config.toml
num_hidden_layers = 8
hidden_size = 256
num_attention_heads = 4
num_key_value_heads = 2
head_dim = 64
intermediate_size = 1024
vocab_size = 8192
hidden_act = "swiglu"
norm = "rmsnorm"
norm_place = "pre"
norm_eps = 1e-06
positions = "rope"
rope_theta = 45000.0
rope_fraction = 1.0
qk_norm = false
attn_scale = 0.125
bias = "none"
tie_word_embeddings = false
parallel_block = false
init = "trunc"
init_std_qkv = 0.0356
init_std_o = 0.0356
init_std_up = 0.0356
init_std_down = 0.0
optimizer = "adamw"
learning_rate = 0.0015
lr_mult_qkv = 0.4
beta1 = 0.9
beta2 = 0.98
lr_head = 0.00634
max_grad_norm = 1.0
warmup_steps = 275
schedule = "wsd"
decay_fraction = 0.879
decay_shape = "linear"
final_lr_fraction = 0.02
batch_tokens = 65536
max_seq_len = 256
doc_mask = true
z_loss = 1e-05
train_tokens = 496400000
max_steps = 7575
dataset = "wikipedia_en"
MLP neurons of a small language model. Each row is named by its layer, matrix (gate and up: input weights) and neuron, and shows model dimensions 128-223. Each number is 128 + 32 x the weight over its row's rms, rounded and kept within 0 to 255. Numbers have three digits each. A neuron's up and down rows have the sign that makes its largest values positive.
After each neuron's rows, "fires on" lists the tokens most often at its 100 highest values on Wikipedia text that the model never trained on; "fires after" lists the tokens most often just before its 100 highest values on Wikipedia text that the model never trained on. A number after a token or word is its count.

L5.gate441:087124106141113144129115074098124072155202184195085148130090095150083169122148187088143048134146141138101148096109121157148151170101118092170169177138155049140121135097173143134112086139091118154128099135103124066124174131085124173076147105185148129185102100096098120148154147117124144106
L5.up441:146155101139128109106121191093157091107199131109113135134136084166123163137128100129116080147094115159135103170131140108149136163115140150108122151119157115118119074073147227160115137069132107121186126086155140063177127106206173142158147110125138086158126099107141132106100156128055113153
fires on: "|" 40, "-" 25, "=" 14, " in" 11, " |" 7
fires after: "\n" 65, "\n\n" 14

L5.gate807:136077140167142123083111168097163158140168137125192098098178123153096207128160106112099069111128135145154138102103108173190139097156138119136150195132146111099098129169156161098078153131082129146150209150148139145160140128166114138106132091180101126155127158117158140099109087110118134096
L5.up807:144148104154080176193124139147106120135183090171108095111125156115128085127124106128113077127118127169139113155121176164169088159086094129124105143151101032088096154136174111100149172124137188106119179115160153153117123136164110137143129068099159119139208125129162094093148144128135173178
fires on: "=" 98
fires after: "\n\n" 50, "=" 39, " =" 4

L5.gate713:138104182131125156120086139139099115156154143162191101043062123110088141090158143080106125142073170142152162123109130172087145113144073106182160102153184072150044139136161135091160184119168195132095167162184150171127193111149110125090146104126108153129153086118138126151123109183071161107
L5.up713:070114138160078175131106106172114156130142164146147054090100159174085147173181109115089133118137135111205134117130133168103140112168091112157149143184234054151088178144156165108091144089125180137144144098178149115152210105136144151173141141126119118154091144125164083130106160122090177137
fires on: "=" 74, "." 21
fires after: "\n\n" 71, ")" 4

L5.gate795:091129101154130112072110122133126128085117195157130118098088161145137162159142136108119145238067076152184133098102126107102083130129123097190093167085095121101128125101162132073066171131085162106182170122118086145196108126116109162133172104138167114160132072108096117143114148104192092105
L5.up795:090164116123102113134138126079114162076142085180101053100120106100073136074171174090080186111138155173128140136080105152170113135169073115203168108121172139042145165095162188162136189097082132147145153137130077131118116164148036122186142163103094094173173173085171079161114102086144089086
fires on: "=" 85, " the" 11
fires after: "=" 69, "\n\n" 15, " under" 10

L5.gate331:112113113081037131099083105130131076121168124120135067110139145094119134113153140173100143168122115121122131089148139212114134081122125152170151064071137135075160161112133136142107094140157139109111116089100138130168144182190125184079119160110179149130088153104183121135131110157123080098
L5.up331:067146114098085077084168127136172099131104130135131080114181168069108186111139144118094105197136119182128117112104113142057104111108120168113137122133146092075121099088076203130182158138161105109098108125080138102101102162146141175065150102157169170106123098155097122101062122161095073120
fires on: "=" 63, " by" 12, ":" 8, " with" 5
fires after: "\n\n" 61, " Preceded" 4

L5.gate920:072152171166125129149133117037165093104142171141103052035155147128133146111158129191131110214157147142113157103114116144077107124133123155084093163133197125127109111099181096134121108139196172119151132124054121104193125103172218140122135101089172168193158187072146125155145100163158142098
L5.up920:075113141148157111090099143092127097174088114111096138069088078121101125144129163129130155157193165153101119176119133142120164135152139126077150065079110061077132160140162122150158106121115179147145162182090145113117081166153183143103098118082201083104187074156041157161163116108121089107
fires on: "|" 88
fires after: "-" 57, "\n" 35

L5.gate195:113133172103114102137185136071113175068107099146189083146099141181163135149125095128145125096064099119157140077085159107090132183083156135172108166153137105198146131092112153113166135134148176090106142116107115129122133108081191126110099153075216134099045112167206149140138129087161131131
L5.up195:154088137122191133101172167120162165097149100115153212149130202193127124162117147123102103126134217100134135087177115134141138145084160094111165133043167099122115125116085150098143160156178146124124166126160120170131169160117154130100083117126135199086116105083180127089148123127126097134
fires on: "  " 70, "-" 5, "n" 4
fires after: " |" 41, "|" 29

L5.gate1022:107136181127147130108111141114167110114187192173157087057073141147111085125181112165094083171075136138180136078104121149100170157107131091212105125134177127151113119123151139069066164124109163129139164137174149147174164148127142153121136174149132072166114109086142184157159157099132157108
L5.up1022:096121172075104117100140088118155113128152188158169103068123111119098092126168055138116110158097161131163147090111138185081116139171114075124133171126185087155078145097141144086060162102134136115162199137161124112175175116127150153142132116117113117127096115100191145112150136161106145101
fires on: "=" 66, "." 15, "\n\n" 5
fires after: "\n\n" 64, "." 5

L5.gate894:164176103136079141054109106103163105182164118118140087083095104114218133131175144161113107152182078132145164144143111173092079152139156115139116100148166088149127161130103136110102104121098190139179153142095067109158153086095187169123198165154105083172102168143145122120131086141214188097
L5.up894:146145163113125123164150063114129197085138080142061143137136142140141085140134130171112152106199070113187140115171111104122116149158116136066131101130120115155088104121126127101148097096086127147094127111117160079116202113127138148165137144114125080110090136165109118132126137070172061176
fires on: " of" 34, " \"" 9, "t" 7, " only" 7, " other" 7, " following" 5
fires after: " the" 22, " one" 17, "'" 6, " some" 4, " many" 4

L5.gate984:104191160106121041094150122114072115115138163174103086059098070177118088120183122117101099136123066131146118156160121148079174151138150111145120114108151089044167076112158149121135114147109119056145178177130121125171131095138141135096120127147178176094120120086131171093123101110197102120
L5.up984:135122117171150095120133131063083122171148118132104077075136150153084144158116163135113150058154117109099075174109098059095068120094144151112126173104117099136106069076132127123138104171144113081091139092170091154176151122144045163120174139202137206125136118075185163092140176119168116178
fires on: " a" 54, " A" 20, "A" 19, "a" 7
fires after: "." 20, "," 19, "\n\n" 11, " of" 8, " \"" 6

L5.gate117:098084168116123114157104092160094065093174165197115120110142125109073128090146186182101133125164159152161168147138162226121094171129109114190154139069162094106104131062147140172123172119110129143171202114171123126136081089132142152128153140097141118169156160094156124139111100172109112129
L5.up117:083156139187108118109167121065148121130137181166090136081110137132088124141178129152137094141171134130192114109147165152129139168099110100105146166152184116191109121119177154116140174143109111125126069139173121147128171112171160181063150124166107094131141162062167165136107161136086148173
fires on: "\n\n" 100
fires after: "." 50, " |" 13, "=" 8, "'" 4

L5.gate196:137136127159154140134098161119147125091161130117163137123126150124110113079098129123193141111098073159140107089124143175068153170068171135135049161141166143156193096180062080127078143176151122139103067122108134174093077104086174116081071127127119138133131137134151162110117108085134114049
L5.up196:122123137100154102090134104172131111120151110130116120166131130133158162127137152100151087098149123095121090091112092155078163108115118116114125128158119133213141050110135139157135102143162095111169117098137088070179136086115179114112129074049163190141135117105136152179176201112090103117
fires on: "-" 38, " sq" 7, " •" 6, ":" 4
fires after: "\n" 39, "-" 22, "|" 6, "/" 5

L5.gate565:134161094171125102108105162151132126119159152081193189083114085131160073155125087197125150124123117043118114135143163094145117118123153124154147114098153171132112153136132129096124114119081179084124206160180154147140164132148156108156145140150148134093092135025120143194161144172113106139
L5.up565:134114133198094174133114118096104077057171123058131132140132109123155078114126124155116097152178146099158124087129136086136104116102131130136170123135183106125089109157135167157179158129132137127149111149153090118108141129128121113137157138080129100079093155087047165173144133191123082139
fires on: "\n" 33, "." 16, "\n\n" 16, " to" 6, " was" 4
fires after: "=" 38, "." 15

L5.gate159:100128082149091138066125092101111083126146228083112140092088068156105093152144085134104094135130106179168150129175132160089163142090122162217104181148161065172084140181139158039152145066130172096134188147204119111143145144102122200113148170129141103149079199144188148125178104085134153102
L5.up159:026157158125111121057140116143130090172155141130089119091137139135145081175156109111154122103148166096113162098182140177121144159127067151126144132123190085110122109123137143146136078087119127148176142146178142109238164125150101124147117129129108114132138145148159092125141135131081163215
fires on: "=" 60, "," 21, "-" 9, "|" 5, " |" 4
fires after: "\n\n" 60, "\n" 14

L5.gate442:124129182125098093131144084105186135104135102133129158097151105185145112116084098117079144125121099136137195114133132082050144189115167116172092085106178146181127083124115076153090097146135107138089104135114183158185158086084173151114112154062130106090088078104146120144151175106183073143
L5.up442:133127134119141163160151113151107054094096158143139110116131131209137151129090104129148153150103128125149138198079144074143101219156149144130112095137128186114158079157146090150156159095174043121114143158133185127103086108108168126112113063181119058101123139125147153127147179104110091151
fires on: " |" 23, ";" 14, " mi" 8, "}" 6, " (" 6
fires after: ")" 21, " 0" 10, " sq" 8, " (" 7, "2" 6, "." 4

L5.gate810:124158146145110128076111114164136151164187089149115110109107156152136166171092122130126148145128156183107131129108110130169113146130141115121070053102161122094158125089090099121122121159109126141152131126103130129191119100190132120113143081110139207152117100152144097089146150136106098164
L5.up810:163163097105159122180135057147133154115114142128060153115154095072116121118140077144166133175096104132133151080158137124120159081145123147101086100091152183146133125171084101075123119126130095137117156109095073128187119188147147118128138040124115089131142085083122134200122122133082114106
fires on: " |" 60, ";" 11, "ti" 9, "gu" 6
fires after: "0" 25, "1" 17, "2" 11, " 0" 8, "au" 6

L5.gate361:099100100112179079111128146065130112149151114126127073092129162106087191119166143171166076084140077104156183081119133128149140090174143093152123166083166130111214130155144131151096155134086123135080123113126167156095208166142116162123136140146136124159135133111203142125164133114127087079
L5.up361:149151170092151074163160119097141141149112102174110111054089171161137154143113110088175143141127125103115142100136102105112104135142131081113145143131120120123140123116113152106115130125143078165082187100133112185123166103184163150124125118089120156147154146145194143135124108199088126109
fires on: "\n" 40, "\n\n" 40, "." 18
fires after: "=" 49, "." 30

L5.gate298:151123105122160088124065069062167074135194149127151122120077083162132147116125130178123137087196118102123115154126135162083147087118174098169132143109205127149121106131140136142117145128127131089152173110090120150117186093141139134053141119149171148090104157079117158123141105170195096123
L5.up298:122094181159095088138117134136068127180133071144060136110119101152164108164143130114118133084154093129132119145177109105088148114095116145101080124136136133114166115136153158130109073156080155148137130118111076188246142124090138075111183188196133160098098093134133076097101110112096157138
fires on: " A" 17, "a" 11, "A" 11, "ha" 6, " a" 5
fires after: "|" 18, "." 16, " (" 9, "\n\n" 9, " \"" 5

L5.gate933:118119135169082144101125112118123098115188128109098147103101144152120148132148129151133124082115137135165093096082136188079168118114140095104143131141145030129113140097195117206065074101144145162162187112183170103119140064093140109140173206125186119145055190090152115133101101099081166074
L5.up933:125140077188159100095117119105122113129140174126124104123144116130091150131116098174116063142145137153147120157078098112163108097182081120097063152112174117167124123191113144088119159149117084108127155159166100157192126117178137085149152063095135054129074140074099148119180143191101124125
fires on: "-" 100
fires after: "|" 50, "-" 47

L5.gate333:063162120114064133131156086138111090101104127144177120093151143082152141122169108082084163143137116114131170170114178193157108092112173154143143097133097122076143161100162115170146117147141130159136123106163072127159124045176139212152139143142132140100109197137158107135142123131141131075
L5.up333:117135150123188138107168119114140160175137126158121130133112077126192109096137203143205097161103108157139112152088095098095065125111093104103092121137134160151057082153175166112113177104122154127151180166141098137121166111151158117087166121094104100141204157137114107193174146070197096170
fires on: " the" 56, " of" 15, "'" 4, " un" 4
fires after: " was" 25, " one" 15, " of" 11, " is" 10, " became" 5, " the" 4

L5.gate0:145138178105096081108147084127146116112124103104134161098078103165192091134134133179194168110069141088144116117087156128093151191080223150117067123150169122107179135102116120125120108105095114099104161084115129070162106083088146109110122104195170095093069177169191120114216130099142109109
L5.up0:152137105184119099152097110055105077149096163143187124146120082141170116097095089096121196122147169083083117099148158161103196097114209159126093124107085168109109137123130098145100122142163090041119147078108132124156150144175138123122128109159169101129157173135134163070153168187124115148
fires on: "-" 44, "ra" 15, "g" 8, "vi" 6, "é" 5, "V" 4
fires after: "-" 42, " Port" 12, "|" 6, " C" 4

L5.gate1013:102153119133149109133146152120116135146156123095157066132156128115181102116091142061045158176139132130076068110155109192153177117149135112111087128155118140173173125113112139114149145111128140141130135152147126112103118113126163125110110104134109127118175102153066133109196100068173107136
L5.up1013:133168113128133085106083181109146147130107166135176098113156143124145090142129124117139113107095092168146159128117159143120154130129108181102149131087134112162141092121140149105182147111065175160141212158162139107119129098170133161178108091154165104080097118086165177113134114125140120146
fires on: "\n\n" 29, "=" 13, "," 6, " and" 6, " Running" 4
fires after: " =" 30, "=" 27, "-" 6

L5.gate784:120192192212104061075077160116166132073117123176190144148075103166158053116143139142123083135206155132143154102141119163127176156191126124140160138115165168196102115137137114104144170121143131059138155150196145109071159149129123165086069136074072153123104084111146166159161127185130102152
L5.up784:097156135139139136096090157069141021148099040113139144136146136129094093112114159184152119089142082133113073147161140134098138121106100105092104159061133130139121095110125113132150136116106117128163159158144050135116132111134119139131108133118124098138107138131169102147127087101074118073
fires on: " She" 32, " his" 16, " her" 10, " the" 7, " His" 7, " This" 6
fires after: "." 48, " and" 12, " but" 9, " that" 5, "," 5

L5.gate557:078149199167115127090157118145153151140170121153136110128097095171144158073129135096122171157107126129097148148162159116135134153173148132089079161104162106131101099130150102109127109204114151120104194116126131076125071086090174096152117155145151149141130172133135116178093103174134065087
L5.up557:120114129172150123061087107140181112138110160111136137032112105173091132125106206196130138149072122125100098063114094141124151145074135074103098167115136150166088123172100156087122143168155111071102116165159164094078145092110102085117099117113139120135094111102141147127181124099185127137
fires on: "-" 63, "ci" 6, "que" 5
fires after: "-" 36, "|" 28

L5.gate844:169134123143149152064118128093183102117142133171079159166109091166106146126127144183107132069108123146180146121187160113118140155171175100149125076129171098139113112138151094079063173130107137190100146087110146104104153168084116144112145169165153149139143143157120238087115097167133119080
L5.up844:134094159140067098129129189094126135109152118184140096165052143144145139166132125097081160165057138155156122143090117157108089126087124111131130118104160184086209086119139098136179195174112119165168141117112036159183121144092154150112127122164093204121179112119152070096122159074147101128
fires on: "=" 55, " no" 13, "eb" 4, "e" 4
fires after: "=" 54, "." 6, "F" 4, " is" 4, " (" 4

L5.gate884:151140114116117081127092104105108141091117147170128144096097098120116136117162119176080074197101088134124134154142112081126039077130152062144108152142139141109110066130134075117160161194154171091133198106121147126162185139113192116106175123116154073107106166112123098107115064108163060157
L5.up884:123149165087111139142145127075102041195114136081120127122026161139116161163118054118151188146120126150056112172138050105064127130149146136115109125146133129087111127113161145176155138178153133179080135062114138116121186126118127129122151065116141152108102109176133123092120109141149078070
fires on: "-" 100
fires after: "-" 100

L5.gate207:136059161145160134097183135062099153161141109162160087113132154161128166049190162146116060134115115143159139113137115160130072133122110119172161140119135125122133061117146140126157111124071204145152134070146122144143168133075142138051141154144111147137115140130135180119123120084151179147
L5.up207:145116123128176069136130120109090149134146164114133154122116119126141148084198139096197128136140151114180159193090133149086129131148168040101120122104085181140158122136134070104117150161070114129086144084101116139108108067113115163095175115147155131045112129056121087126133108156163111080
fires on: "\n" 70, "\n\n" 28
fires after: "=" 70, "." 28

L5.gate703:152095145088091123017086116116128120095147120146096158150086103174106124141162178175120106143178148155092177126124172180089055174139116100185182103125169141087163095110125119164105190150108145075164139110132102171112121110185148147109133140079109113177194130069125091135153173168122104133
L5.up703:164143130111131152159157080131151122127152126115133138179129094131139150071117157091141164111064122078119146153169118114137172144169128112132168120143153163144135158091089128182121104152148139141153095068132119122081186084108161202091134145149116080141072226173075130139172140125094067146
fires on: " of" 55, " the" 30, " his" 5, " among" 4
fires after: " one" 31, " of" 29, " some" 4, " for" 4

L5.gate189:073147109165102140132075068094132129139154187168070124111135060142115186084099091132126126173139110113101154106121203178124131168089146142136082140112127096201109155125087111091105120147163133142108126109100185115149100099101169145117066053098137077148109187169125142130148115144153149149
L5.up189:112187212124097147136088144143144090145140134169146078131132143126162090176069109183129153109134192113139120126094139166147159127155146104093101138164146084128127158137171114093097116137159129150105207112140128074177094135115140068091151075113115091100116122135181144167128144073070103131
fires on: "-" 99
fires after: "|" 78, "-" 21

L5.gate514:126165167181101189106121097086137134159146108163121081107120162082139152135193128111141121132129082175144118157102180152093106167147120137181116136079215125097119047154185106174134121148115144147135154133179117141183171124118112168149098151132100072112137116118121118136159168112125101108
L5.up514:157144203150077133114112143166107116170130153116141114157141156110089145110174154051122145143113097179140139169086134146128116092114115154154136081124166137081106137131114156179166140093105095146126078135143170130155168124105157132112136116125100154102140145150135124089100157116093117121
fires on: " of" 45, " the" 29, "=" 12, "." 6
fires after: " one" 32, " of" 25, "\n\n" 12

L5.gate511:149106163031116097204085076121099134096068151161158167063099129134109141114160176170188204164062058122159084159130142140085130124186134103130140118058089128137141135128113206138097132104084138134175144067145147136099177144084147167173152087188117099067160097115092144064133097087123148142
L5.up511:154112144154118074137141113118142052097133184078179122134127112140138129111137152082063119152169062117141111117160133098145110089117158101135122151117174106133065145157153143143132133114122138152100132155110115109166135085148161130136126136104171188160099101119095122096161147082135109113
fires on: "\n\n" 32, "\n" 29, " is" 6, " Under" 4, "19" 4
fires after: " =" 24, " |" 18, ":" 10, "=" 10, ";" 7

L5.gate586:067167144141113111095147150115075118115131135101086100074150168127156105150111122221085187155066126080094126119064088138115145142141170130144109142156104139090117106099146125119109127144093124102107151095175149148159113101146127116071110139096069129133102159113144201130111144075155157140
L5.up586:147100194157143150119139173074185064059104110101159105207110127117126161125165083093082046151183091140202133149151109169104134112117107140164087161112115125126114159112163157124114129156113120130172146124146126068110114090137103128139127087173130189167148121114125171128111136125126160088
fires on: "–" 44, "\n\n" 9, "s" 6, "una" 6, "," 6
fires after: " (" 18, " 6" 13, " 3" 8, " 4" 6, " =" 5, " |" 5

L5.gate962:114222111163154136128114132129166100112141170062121149147150181114123141102116180171116122159123127140124121083164138090093089083094190156184138123147152138218168179124105111113048166110126145053095127193123109119089139138072127129110150121087157098112088193124103149133159081149102118075
L5.up962:149076126139147170146164041137192162063099189111148131120126168131159123125145119103131134152134162171124163052118098139119109096143127130114091179128145136160156061162091131171144075181162103120160182069126145136103161123143088049107094161101180142164130086173140119124116149172140123139
fires on: "-" 40, " (" 38, " time" 5, "|" 5, " Time" 4
fires after: "\n" 41, "-" 10, " Running" 5, "}" 4

L5.gate915:073162134129082106143081121175033082123172121159099080126131132139148114125128064140122148127104125139111136104204170132135146123142117130133120115141110105138201080154121098120151184156154175069128158129169102123154038172102078134102137097158190073176126137127125144114146164101236174119
L5.up915:178072134110086129115113136128086141130162068189082118084099132159125160086151099101180150089113170119171123164123128129124130115131146109190117143163084112100094130127097127169168129166096136110110164171123100173117098151180140085174104112109174159086112129078118146066110095152178135132
fires on: " a" 35, " well" 24, "=" 7, " of" 6, " and" 4
fires after: " as" 58, "\n" 12, "=" 7, "As" 6, " As" 4

L5.gate168:100181084069120130145144137109106150091127150085115085132155126133174144088084084129143094125117168125157147116109088149118111145166174074112129139141160097186150135157105108155139128142107136147209118141120154136113130122201125199148103097165117143150062159139133063085143178174086113149
L5.up168:141187157108132097089101157123127166144155144182139167156198107166118196102115141123139151121148137074174128133157152146114176165135134105136102140171141192168151097122140130087151183081123131151104086164129060156121178112165104158117158099108145152076104113130134110149164206109116138136
fires on: "=" 78, "″" 5
fires after: "=" 51, " =" 17, "ics" 4

L5.gate893:140111169135068160098106155092086098117086108183107119127130151147115064125097138140136168163140160116109116148185122126141112107150176137170106130143112118193183102137118122150088105139169180130104133106155118135162096112179172104137139138123142154105157118108135129189180085168108071117
L5.up893:070101077133061147111199156094067071138118108134099121120140156135112134166108145107161099159116154161162213141085142146168089156120119122117143102146136112119096156100092152187079104132096097123164121124152217096166100096169126114159128084095150060058142142121115140172136127128121155151
fires on: "|" 100
fires after: "-" 100

L5.gate356:099104086205100087107132147125095090175177154146100141123123144100083138133154114156098139161194123159142130102152072131058098113143155128123110144120159145115145155084195124066105095165100110144082091092091085144130189116143152154106110109091124165111102112112144173125140144116156080094
L5.up356:112082154109134159146198188121184118121138127138154187070131149168114111167128106119099172134163117129096142130090066133096119149046143171168093143119156128138107140102039177154166137112129147122125146114127133099162137136116151168128081135147169148116144161142164066174147159114144088141
fires on: "-" 57, "\n\n" 28, ":" 9
fires after: "-" 44, " =" 17, " al" 12, "=" 7

L5.gate475:083137163141071167160147146092173096141184177138128096062101128136076118098159110130163175177128094140166135054120111165094153102084089093096069146128145078123089085162166172067097156091143124156143181134142164159145171065147127114122137132114157117127085128093142133130157111140094160145
L5.up475:113167114177136171109124133091162102189136158177152068072075128127080140111221133120109134162140106154091119117122131172110104165092088137164138189112070093140064147126112159075051103125081157184138200115146123178171142166123190111131124128142076125136162094095144203139147155151102166104
fires on: "=" 35, " |" 29, "|" 11, "\n" 7, ")" 4
fires after: "\n\n" 34, "\n" 14, ")" 6

L5.gate641:096125168176108148128155081084145142168124181129073076080132052191102178092103133156164115164211137128137112085153158163102145210150122096118104145084174153145078054114128179100095144157121090175138195063122155104164170066167188138123097083144138141165164159132122180173141130142114105130
L5.up641:079205173180110117113154076087119126167061132161091066096161135185093126122066140090122136120171122166120162116125155182095195153118118080111152096070159095152091109121096143155106127123127103192112195151106131152126100064161135127114085125116102114119146135192165147112135128135077140157
fires on: "-" 100
fires after: "|" 91, "-" 9

L5.gate285:099134190087109055168074073142116102110098153133089144133149075158135102101143154159144156114133116097171121108074185073093153138148128089110108147066125146132114079117122148111127113170148188099186196145161125134173159106156160111107107149133163184132122115147156175150108091122163098089
L5.up285:165091141116134113053124090163132155118124123125119186129102096130103098134082106153139084169039096147138132150114087130036143076115122080105106182121150145143143096139144115113090134223154112091054067122086133124147139163120096149168191111110115223124118115106117118187102058127157109147
fires on: "  " 64, "-" 29
fires after: "|" 53, "-" 29, " |" 11

L5.gate582:155154132122092153116155106117085094150089143125173104103126160110145126115121134113153127132214139151126101128118134119071137109160156143138153170061172150132148105143126136146128182136076104169102159158185178107177090123176122081153119163192150150079153083133182147157177162128123090171
L5.up582:105158124192110162135092079123078196142095109133154108108138142112162156128154156168200169130123172107192127134175126146157177135140128119129104100158170162136069139101134121152161196157170143159142128122146174183154187115205116154140203095167167095082143153153136086125192126110149050136
fires on: "=" 86, " +" 5
fires after: "=" 79, " |" 5, " =" 4

L5.gate291:090163107148141123179114185093056123140158159162171115113152193139125081181107116131136110132125134127169184136088171164100119126100176133123154116075112100173142076152147173085095144150120090052107176070126059109148103115138106152122131170112144171070112148110058140097167113115207125098
L5.up291:121104156147135104130160157153116128169129155122152127144209103129102179130084129135128144139181151137140134147141129207156128128134128164134154176148169127054175144096109166119149195118124141147078185185124105075097148091138150128132109108191162155164145149125108077047092110176147129112
fires on: "=" 44, "\n\n" 34, " (" 19
fires after: "=" 44, " =" 34

L5.gate346:122110155133091139060163080101142110150186122172143108139093125122135135060229110148112083172155152124119160102147146141126115142144114150085144090135132116104122117125129156183143070147117136151067092073084110112191143131119161185103120156128162077167094198104149126155164168086138135134
L5.up346:131140156135088200088148118126198053068163126082186110205109116117141105161094126153123146155089151106161100142184076167118141135108137177145159087149127102125103137098118114047154125149208139115129122163144166098118124135120082139151097116146111152082134065103101087089099109149103129162
fires on: "=" 64, "Z" 4
fires after: "\n\n" 64, " A" 4

L5.gate133:116096106136159156164104155146097163173153089114154124105130145103106134136145116114146144151152088101148100129139140109110083157119169089139136146189159141154143087092141181107108157127165089127129118183188133126113173162131155152155121095144093107084154132142132085067118106108115097069
L5.up133:138107155121179074111151145113072165098137094124113094126142101155123164079141187090181132093147217137155196132121169112180134110175132134151132122128147150154181093083123118127078150121141134136154154101153125117115136092097178109108143081119139115061115202163095084114149129163130159134
fires on: "\n\n" 82, "\n" 18
fires after: " =" 36, "=" 18, "." 6

L5.gate35:118151122160109093121133147105113116182129156171177090147152101144149131088165145135155088126155155151190138082151093146118144155127152169136136130131122145131178117180124205170099229149088131111153123129124115107148113072140097163087066127124139085121125144089106138086181139073067125095
L5.up35:127161146144135105151120135104141130142117125100171158091169095085133095146101172135143132123149157193080129116190089128132148078131118162142166115155093204143126168209055178162104133101153095115152128139129096165146113069059092115172141092106133146103077136117103106062145134102158099112
fires on: "\n" 50, "-" 18, "\n\n" 5, " is" 4, "." 4
fires after: ")" 31, "\n" 17, "." 6, "\n\n" 5

L5.gate397:098171099112125119139066133153089120045164152151162084177099130145159108123089140139109130132109134122131159160115090159177119099101143129130127202079151120154130097189099097152157167125161197132197123092150118117147178096107101182112082096115122162166109144161123129180153100130117190174
L5.up397:172174150183108115116148089112190131167125129083166141134167074101145166199165107170100081099135109144134090095102117075168197152108128138147146114175091185154100096089158159126103150156073114072123178106135119112075154140135178100149179200151070095148105113095144127043090075178150150112
fires on: "In" 32, " In" 15, "=" 15, "\n\n" 9
fires after: "\n\n" 29, "." 21, "=" 13, "\n" 7, "," 6, " |" 5

L5.gate757:097149141147108110108132107123097097110102084118147080126110149153194129151116142134104082093138094093108129192128095147104163117232188170134103135151125146125087120156103089108104165158108115142219190134102096112082146120141154167140190111103141163196068159135141150082157074185117152124
L5.up757:094190193146137128112082152146162116114177142111127104113121088163155155057127212144188140092153159103132085098120128129145093092120128183123111154130097176087078172144119171107048151144100097106137054122128175149127163143067123109106109100057095106095155139082096125146128101147120112102
fires on: " it" 56, " It" 17, " film" 4, " company" 4
fires after: "." 17, "," 16, " The" 12, " that" 10, "The" 9

L5.gate486:128135114094075175130173124093203137180160131121146198168104084172120179154117146142084083117106106125144110096113120117135142095151144147082111145067140131208118153146136128085088026126122142128125165147055142092098156148136141123100077083148155090129135109103149142091134163139079122124
L5.up486:129095192169142142074132136092164090142110142145115090140148095106095164070151128134101117162136143155133191121129157102097102088158096112182163077128128104124083063142138123118175174075130179139133135148116063129071152134093126143129178144112188130139094146110153173137088081114167080104
fires on: "-" 99
fires after: "-" 99